Weights of a small transformer language model: 9 layers.
MLP neurons of a small language model. Each row is named by its layer, matrix (up: input weights) and neuron, and shows model dimensions 0-255. Each number is 128 + 32 x the weight over its row's rms, rounded and kept within 0 to 255. Numbers have three digits each.
A block is one neuron, or neurons of one layer that tend to fire together. After each block is what it responds to, as a language model described it from the Wikipedia text at the highest values.

L6.up743:098135071124053145115141139123182152094174146086115103118193113113136112164159126152185108091154145098110150154159138154156141111075118107176134084078136155149114097169137108159149141177082156129109102083164121165128104152079161141151095130097147145158162131118143158110097142158093092189109118124143120160095089088174100119135096157110143156107162127098146104100103114114124156167113132138048106121167176135057131107083067118157162129174139097138097072085122102107077097099117179122137132136071187097163146106097146129141114111172147131184122140157073135076167141076203098145106143069142153096081108104122113118140131124131094184127141168135100093064091074106121135092126128134116159158152179129128189132107048135107104170095140126159130101034117103117136158078124128
L6.up1948:152170095107082148149127125193134131107153133096131114130102109142215127102080093194200150138182125120107101134083107105173103129109182096137136138127187119070122110165174139088128139171109173166173091089098138117123079142133115160164144158152080139138087093124099112086144152157131127090153141163099118142133129125158113130121109130094134090098097168132118077122095110088100100160126141152133170120115145087122058077141134136115175133150110097080103091149150157108190052142076151177144110089093136142152164215114118128152141117117187154095164109147166105140060136125115125167105179142115218073153096059136078124069101182153115144057187121072109093124112160112136141132137186086076146184096209117118149118153082157137100124095172147133087127126061149124131154054145175
Description: Place names in locations

L3.up16:107128098101131124099126119089120169074157127096115167125133154186157080166145116209091135156102139113056113115129110107092167101127107112129081122096146082122138134136166152132184155167129143153094116115121075102146168100110114095173108165130112176187048174099101137130108139108181120189119133125097110122155103114117178142153122162091181100143096175165099180132177099150132164186154136211094148160143139126171125138119107091110102165149102140141053129152161137135149175083155108149174124082152147146127099123043085150063167124045132186123093152104129163168160111105166103160115189173116133108145117126067044138183139199162127126120137124074167123154113150076130136138132129149148113160124089137090154112115068131191100138103175162148109093124087103072128188100062167
L3.up2115:105185069136149148140077137064138149109155130109083179136090139151124103114191131118109134133139149120073109139136095054112168114111050108107150077065087177089090147112141175154166154175164182122182138088113135162122150144101122100179056183177151201117130128116106133125172134160105121128145180126075109112189119056133131083110078180114132137130155099147099191152168128120074089116120128156089141096128099140105108089177107091128131133152149138094108177151152176092140148136109099162182116114131120169138101082075128081074104100102173154131162176090210122115133133150112164115084125157088162180112106162105075107152076151125083176156170133049091124090167113109118121062071111100145117184103120097139118144174141182109077093112161092130133155112144127142131197135152193
L3.up2244:150149088161107158166100164175105118120163145151176122070179089119138099154164119191144103100169081087154099153162091115137154154121141138148126112110106069110114068127206132139134135134099141093169118082150102145134143156116148130154118092150069151096131124104090152105094130090095159156123124155154123128156124086109117147137104104080126109155107153099105094142184098166193112103115141162088103058154158164099148077135130142126154125113123121095077196117134146163099136062139132118153137133107135131056073106145104185142048145154095144141145169114117137128200127081133092159120135174083101122150173155201122106139072096116140094107164098121152137131162131115127073149131145207175157170129159081107087138082146158105086150103125155109102150161108190115099192114134091
L3.up2597:107154074117117093152112110102114137104176165112169152123130111157173136177120106107149150112148087135112137138128135102123135089173120134126153125102114161079089113126167138182141105118143120156099142091134144114139178163092109136179127177218150107138142134125105196077158146144135135169212126134066070086154075112126080108131133161090185102128121180110148122147132106123168114109132129196094144132136147136144143097159168089180177131110124102124048097084163110055113116088145145119160119099115134159104165174070155156078088133093136154115076166113179159168099111104106089121145118146105142171115052157094080108159149126116145123097140148084203131151082152103152091064080080101097086138152165099117111148148113131088121164134151166093156177161106123107101185130096164
Description: Place-name continuations

L6.up980:122122145085052102085163203176132136132131138085143107144125167098088130140122116136106147144123180097124125135105139085152112147109142161108071122137156085101095078157162116122155038133122109181069136113101155076120106119080112102172111106122115133135105151114121095196115124096130182144101120110119143072164095164104050132108128114097187115136161129111070177180124093147127101185143174153122198120189150093096139084191151118144110135099059112094154122110121159099098117139149123121074123073099214110164154169102063164173130151135126106108153104106119158172124121100128106103093130129151130109181121135192183125132062157127113088103164145090102121090140149107157088116066151159168192106104139113186042132103159162125139161128107114135158137134083122121080199141118178
L6.up1356:114091112089160166121115209138128109090165110108147129214167133091120111146111119179135132164137118181117097086115122111157126134127098106095175110068091071144078141146112095127123113171126147177145119127162100095134093147125083165150138188162129107098097147175126085156110177040097099105103123134126065146139122101132112119153142138129132085111107136144052140109160123097163062157118174113096185171136178125113157154147156092136144096095149166099160155147101174096117072109188133137105118167045120088112129035051106154205079121146134191177032185145079160180117141096144128134150181052147105099091129114142152148127098106189117144112112079140143118121144119122087143081092189120111132069170158132102122159133140099093116127198106084125110115154087166100122121079083173
Description: Sentence-ending boundaries

L3.up283:161135112123118126095141092154143113170122100141120114083123151116129141091195084074085113151142145067145139076120149143065147083166131142176142145101106207081118163119140142131153139154142104074098174121143132121081134102080094181158207124103129093104114145183133130160097123133139134165141123159114106147095125181122149124139088167125164115134112081102109125053102143166204170118147162135166105105093120086145145128185110103124076138050138064070103085076103120131137124152168063153158131149149143072144133130074116105151151184121226146132150176130100121078148118156167110148140163088142056155128141061129120122120132103175111151142081151102121104060090147136158139121038121074144173055132075171120106218090111130123121120132155096102085118153084098169110167141070128
L3.up439:134164129096096140150127104102178108124093132151073100119075128140101113166132096073120155114146131088141160089127103091082114131080175101112131097107186145099108108058177171149105163198100172099113144142203162148075103138110140206130138124113133103116142122178146152139114138118145124067110175086085098129127158134130065108121161184088152137130085148111080169144096148107177150084122152140162106155179097125076143127148092073140114073089120133101119137059144146117077096132173078150118139156085158122194166145111117174174173191107178133172122158140130084155110144052169147143070098096139154103157120151083142130126110131172135146106084157066106124072162101136195083114054194074217091138162185126126097171112103144088084124104108096159169170182069148115121116091097170
L3.up475:090138021108117122098154076074169116097138151154087087125146086076118134126156135095116159175146126148190125099153114123140137123142110110104130160137145160167090089131208120150148111130090141117117122189141119128059142117134164154146111110049150135121198041106092196081206142082083148129146161114174111070113142114176143105111101165102177158109089153101100115166178169103116069111093171115188161153151135145075136170105123088160076062135105123060122113072078142070080078139131096135140078137090098134153137146084139181166177159111168111122123117186123144147135133085168174147169122115127133037096124111131158120099101119197121170119107128123128150145098080169142110074049107106184186111206153116139112166071158189141078089121132132156131149124094141078124172146042161
L3.up1456:090151098109098153130195153119081164123082148141103132091142151112146120096114080102083224149161232137169092065068100097094110094136141138130132158105178116137148070120118079115087137180147117099030106119184146106080136154106149124122111123102109129114117080154103099123089114172096122116090189182200138102145141123099165097097102152149149118150139135140060137107151108099162110134097114148177157082044145175148112149074106117107168121145073172045084079139198121069078075149136106127198160118086143158183121121083161149135123153143090125184170151205149107187130150151096122138141116110164136099090094129097117128064163167095136126155136195141122132156150106139138168072127142090151109111111171135151068103116161184069116195154104102115047107116123116110157189123097156
Description: Paragraph and article boundaries

L2.up127:142069120137084120162120156158159111185129173198141155108184073157252094086124128207176106088146156129119073118119114144089081145155124139194096116143158131145150152044143156073173107120135137187144143089177190115119091163100115183136103166132109121096132104123178128108150132160214104131190167112138145150111104123098101083154112184143118105158107061137121122116156138137174152153131162178121132163158159155125077159100086183155100078131114147105101145114123118122146116124134104176131173119121125173122127159132150151195114137152152164143158164148148117155117136154111171109106124116081104113124087092152160169113125142214090103174163159161104120143116124124154151158075110108176095153105119129133114182186074172150077104134156143153107168116112100149072110096111135
L2.up472:147109122130142154100161142153147072067136131189104119122104170145126118079119117092126162137127127133119080126161127118128085143116194080093182142131104069163067150170141137118105151134181106157100092136145093107062092161090098163100144139081101167102077123151140148111118123161113181133109123131132156115126104177127056137145090145169138158103107142186070162191065157153116139154120138198136084142142124111101096140223168142150141125069165110160154110156110089131170123091114072076102145170124138140143073108080095087194158170084132131171137134106134070108116207131162175149070092133104131080121172179102189110143120125179105156079131142119105125145103059122102104114072123139220132137141134171114159114106046184108100070130092115114187165154103135110136105079164122
L2.up1276:150152119166156068169095151106138133073137132178158098085091191116210107145092107099122123103117199085119155129121148144095182173189147138165116167109167110099075149138123123175145105145110108076109094059154158158109138151079108118149063092158063063144185124192143146060100131144123132147117144107116090127164193133145152115132192228168092156150086133162157095130110121144164159185131141167125130206184104150058137171148126110134105089186104103142135077105137104133090171123181087128172144155169130146086165113110108099190096163130160129132114172085149170148148136068111094173143134093091194142142178145103136139195176123117081087134126098140171134164049124157113142110136104159116094141140150110136124192063110116191156130099136147112148147102132114141154134113098111
L2.up1410:169171138102121116086131126128150117105143094128143103127124129143115116076056115135113175081136126160168167148078206098136107104133093093104129099133117196160105156113128147124118134186132135108098176077134138145131145154115171133084020155155156179158027094118136117136092111104089172176089137096184126123139147099145115097130172148123095121167125125111130122101097141106104160199144168117134148164148098148105122109116129151079086142196137129106118115118123116071116128127116140070141100094146137164097120112119156146079104166129146119185166151127117056111122104101110158165110117134093145158107122141200091175157135150180120138159060167096122162173163100136123099147070118092178174170124146149130091125116137128149117110111138107136127138112107093109115128081147097
L2.up2119:093151113175147177187141103172112105165095184150160124121092125082201108113075128154178150126098166079195102136075143086121109145160162130158145134080118088100150123119129175128104111123144093122145151102166106138124110106087115149130135107112089104134092135097127185101123134152160158105184135114134151132152197147139088095140105155122117151114111132152109065112085093073116192180147176150165137106172091152113086152104100085184090104114120145115083110101091098115117117093127081131082111146139175126073188136195146149200097147140126205093147162138136100157073164155150154119081132087080112138097134140166167158121078142164141150099113134150114097159143134227148124089052173134081153202162131098115113140140105136050156103147155114164082129130051123103085113159074156
L2.up2363:188131100197107095148171112148109145188138097116162135107139137071148150136161080127174118134133157111166136131145166189155135155094116132162124135041139121145123148154172157133158108104110173132147164108170071113122148132092184127123105141167092109104135097126090152075117068153085092110175143162059232115127170145109092137118074110157151152118120100132094120197116130120118192100109187151122114203181154153205121092112099107126105100122050098084080109130180139057083137132142130155150089140168145140123108086156095128151145168147193132187096127123140105121174097133090161207084137130133141083152139066163156210137069154122149122166113126092102156175160168108145143104143156147113136113179120130143091184162117132111135133161152109102133122182125105170115151133089116
L2.up2450:160126155086108055155153078153139090103108107115190139093188140130184143177150111177172175108145163075234062096085096150129115136126110134144129122126092103178087113131175169106173130137132130135105088164165122114137156084120156101107178144112159072104105101098157148116118083138098145139112146066135132136090126114122069099182094130171170095141083139132096131131148130138133159116132130167171134100097135140107108153134135148058119156084096134114158099138136107124085146137100113151091105146137116168115138146134135076164138151189185171148121123138166151132078150144168147144058097130149103161122102106093123181145161080160119107129090158140153182136121130159182129119107095165113117199131158106085110136107126115141100132077173144071152120117151145157112103097079123
L2.up2678:098093110144080107148109142152146129135106143148160173108055189149122157144049128102175178162108137096154138117106145145080215120121079089146112188124101128118102110122164189111093143101100094125112138073138088183138157142134126134099118071196096078120085159139117174087114094095137160089123118131142176101133142157132111133138160129125124132122048128095114152184102171067132180148111211152166171111125116112137141095131133080150116118135109125148086114096090080161137132119136143184164143144112145120133123044099149098196132135183145145154144136098136104144122110082167130145120131097121168085137114095158142115172123104097142114190094115149165123096127182124111234119144131132111085094155170043117120142133121136113116163143170099121160123170137095147101136166117120
Description: Split word/number starts

L2.up75:093104090172130143097083165133116139164082169173138082214157091110147110164148108134115185101132149110077079101061124138138090149160169091146121159064145124160094134087159186161138139129110199149133095123126138123195096162107097128178165116131094118147163096118132115113138115083166143101121157163108178141197146152175168157137196076146096117094135129159117182153136122118101152135162086114128137116126130150125085101146086097122108135117042101151078075170152173133192119196116113182096117114158138130101123112112144118206134083119088133126188123117148158125171096170115127123121162131084167113096120105151158124124137215145142086128129097081115148105108163083130123124107135143121121142062136122103099158100098147144124185105144152073106145099072130119087141100144180
L2.up288:119186105148146096094099156146111114110102140163089167176176188137061122114132095137147142081137108060117146151140164128094125129122167124137067166118086125130112137138111117140186131094111093101092167139146099132115179161089060116131173212119120147156212107179119132096164133094150133054126117133138144140108102136157125163119072160131097140131161100108092179106126087136119149110100110126093131075167186160134147058126096110125119122140071077104131114156166152089173161181072111109143140084116136136104141104164103159132134156074133065127151151134172131168121189111146124121155171134165131149079134141105094108120175179144156169110075159134152125105084140093148136173113099160122183135098091099106108134164087119090104165180154162074121122104064144142088165114103096
L2.up766:168202095094118166147124162101135170148206165114149133158150093126143080147172157149158186073116156106102137096100094107084139142128156135146053093083135110115176166093113118163145173126112108135140122128161127128141103195136149126102131116168127046140167135132141093107117101175152122054114100168138155138114151195151171231080156095142113087174153091162101121102132142136103157061157168173113132135152118149105108123178135130167141102118140094114060132134122096101106107083104114160124112093134138114153133102119098099182140145117158185105090107104140164127105159111149141178152151065129115117075139129103082125128133184144139171122120132147130135107177116102124146124106086155145122104167146154124127157120176175121150091080108126088134155181110132070102163094119127
L2.up1630:140136158096138134141158148102140064141092134099095134083141092189110117115158127111083141075127174112122140098149124079150124102110156116127157132150161147134159105179148115108123078087105070137181125099134094135184116149168091086134130172095135139175131143097004107082115095161159135126161134103159177188191109143121091127140135120108176138153129109157099168082118144194126126131130107132057174125138149151119105066156117082122140182148066155133154074125177087118124073197149153140190133141092124138146203142106116136158168151131149121090110155157166131106122120087139105112076137144127106166092158111141088121151125153112086152061123140085088154113175108063154133128109114109071148166112086128084102098111131166136094161115141193136131162102074110109120181135098151
L2.up1755:060121116088112073158099152103124111116082169100065074034182174108130111110110110099105137072107125134170128116075112135162101180108126141066144147164182165135129138213156146146147093169125101152053162107119107162133121123105142120088108150103099080137079084116098163084137122104179103116166126127115136156094184125202134136106185144171133135097134175109127161160064138142137133095047150114132108133153116163131150157166143138099107101108144112093128048074120149111110121129106152126151083106097117110077132128116114153164122172120113175169086159146133090155175182097127127146138101125113166136114108122081092119146126144130210169087131134077100154118169123143060142150133131174171086174093134089060092118087135118156173161166164139070180142103099162140126171108159135
L2.up1854:179083071081106079108159131101157125072146168039128081149139123148126088128184120119136150122143100127108125136099182108149143076105133140118155138100188123174105126176127128121111121134088123152150106089139135112172091169089084090116150143093169074110083124121030086095097108137160106113144166104147173187088093084134057139137117116087141129182163192161152082107107120161123100133141122144129127145181127107096135093096135112111129172144108116150170104058182172112126116157113174143136098099104155133115194188090134086181135163128108145180170147129175162193185113086189075150141170169107142128114092121121120106110138082124081146075136118072122100120148075150179144136147119134074151181154181073126145126128144089092119125155137183089192086154120092099139147110086190
L2.up2284:094094101096097084096153160176136154111160126147125107101155104137062215110169092125133146111166140120102099092124155093159157144176126138130096087116153117118057107159093160169145118178124129170118155148084100164168122116102073081170172167103120093154179124140174155079096137119186143106134111151178091174121142100137117173141202109128153175139100140127102146168102151112135178085089140152108162102177075193116096062131099124096113167208060094141123105127136129165146129117092129133168184126095172121112138137060172139156147172130188126162150185148176147118140097131125108128139190096178091174152126066142096128150129145084150090089129141122152156103083118057176173135170113096116089101089112156138104121161146145116144166134132132112157113140155099105133131149115189
L2.up2439:170095124160110010176165128170165058124153144114154099133101153098104107138165103124100159140144124162160064158157075143124093130103158164153125141086118140124055121170194117100192141145093108163103151074119087151096099139068029108116104167118134116152154080134085137051090132104154146177145067116139180158115082082081107202163137194142145131154082106151117141175159165102136137117103116168152140118138177178136154136123066094128126123117111090050176108132137117072157118172136120119133118125155162107181128149125079124150131110174146134081059129158176126102106149088103094133057103111152106135158134122128093126084163168179127116142104109080093133086160183143113125115087109111153143111113113134119115151103092165131093144181115120085168121088104126125119136158111197
Description: Place-name completions

L6.up1085:157114121123091063054091152120107135139188112079112121164199131147121092085158097146167136137129120095153110145124160105127157179123136139132106124121135135112118101113161154094129158183109146151176091137144101151129153155154124178083127065133147081107127092174159133114098123110113123096066112110125063127142167133140151098098086147132221135135155110117099114098153153105080117147140086116089083166076144140151117127158049147095130154078169072192136123179056117179142129142139072120113131096140113141169094095105161156174121140146115102132174141118121167102127079123117118145092096123130096090152186146129107123117127127134151116200093125112168059061149071136131145057141082095137109113179107137128165123142110112151118135124109113118118145105076114140107151144112146
L6.up1439:161114113092072070094175127106170164146173093071109173096145118112148059130097138113124162119087092119102144100107125139073133120147136068126079132121097138132051126118098186128100117194138144162097179142147182160125151152129142121140086094179113108204122166122136081193088150142181146112089130077134136132145122184119102128152150121148124136075092151196186206144107174098147104142111115104105099189116134114118142067111065135128110176124127146144163130150130122179078155191123098128173128199116117144145147103070170128165121129204185141129159118140087138173144148100181172131166167122096095135114127154076189132097174150158107118125173128124178192108114096121149185165118130102184115151160114088152115143098080120089167136108084121122146138178154094150166149078153144
Description: Word-initial P/F fragments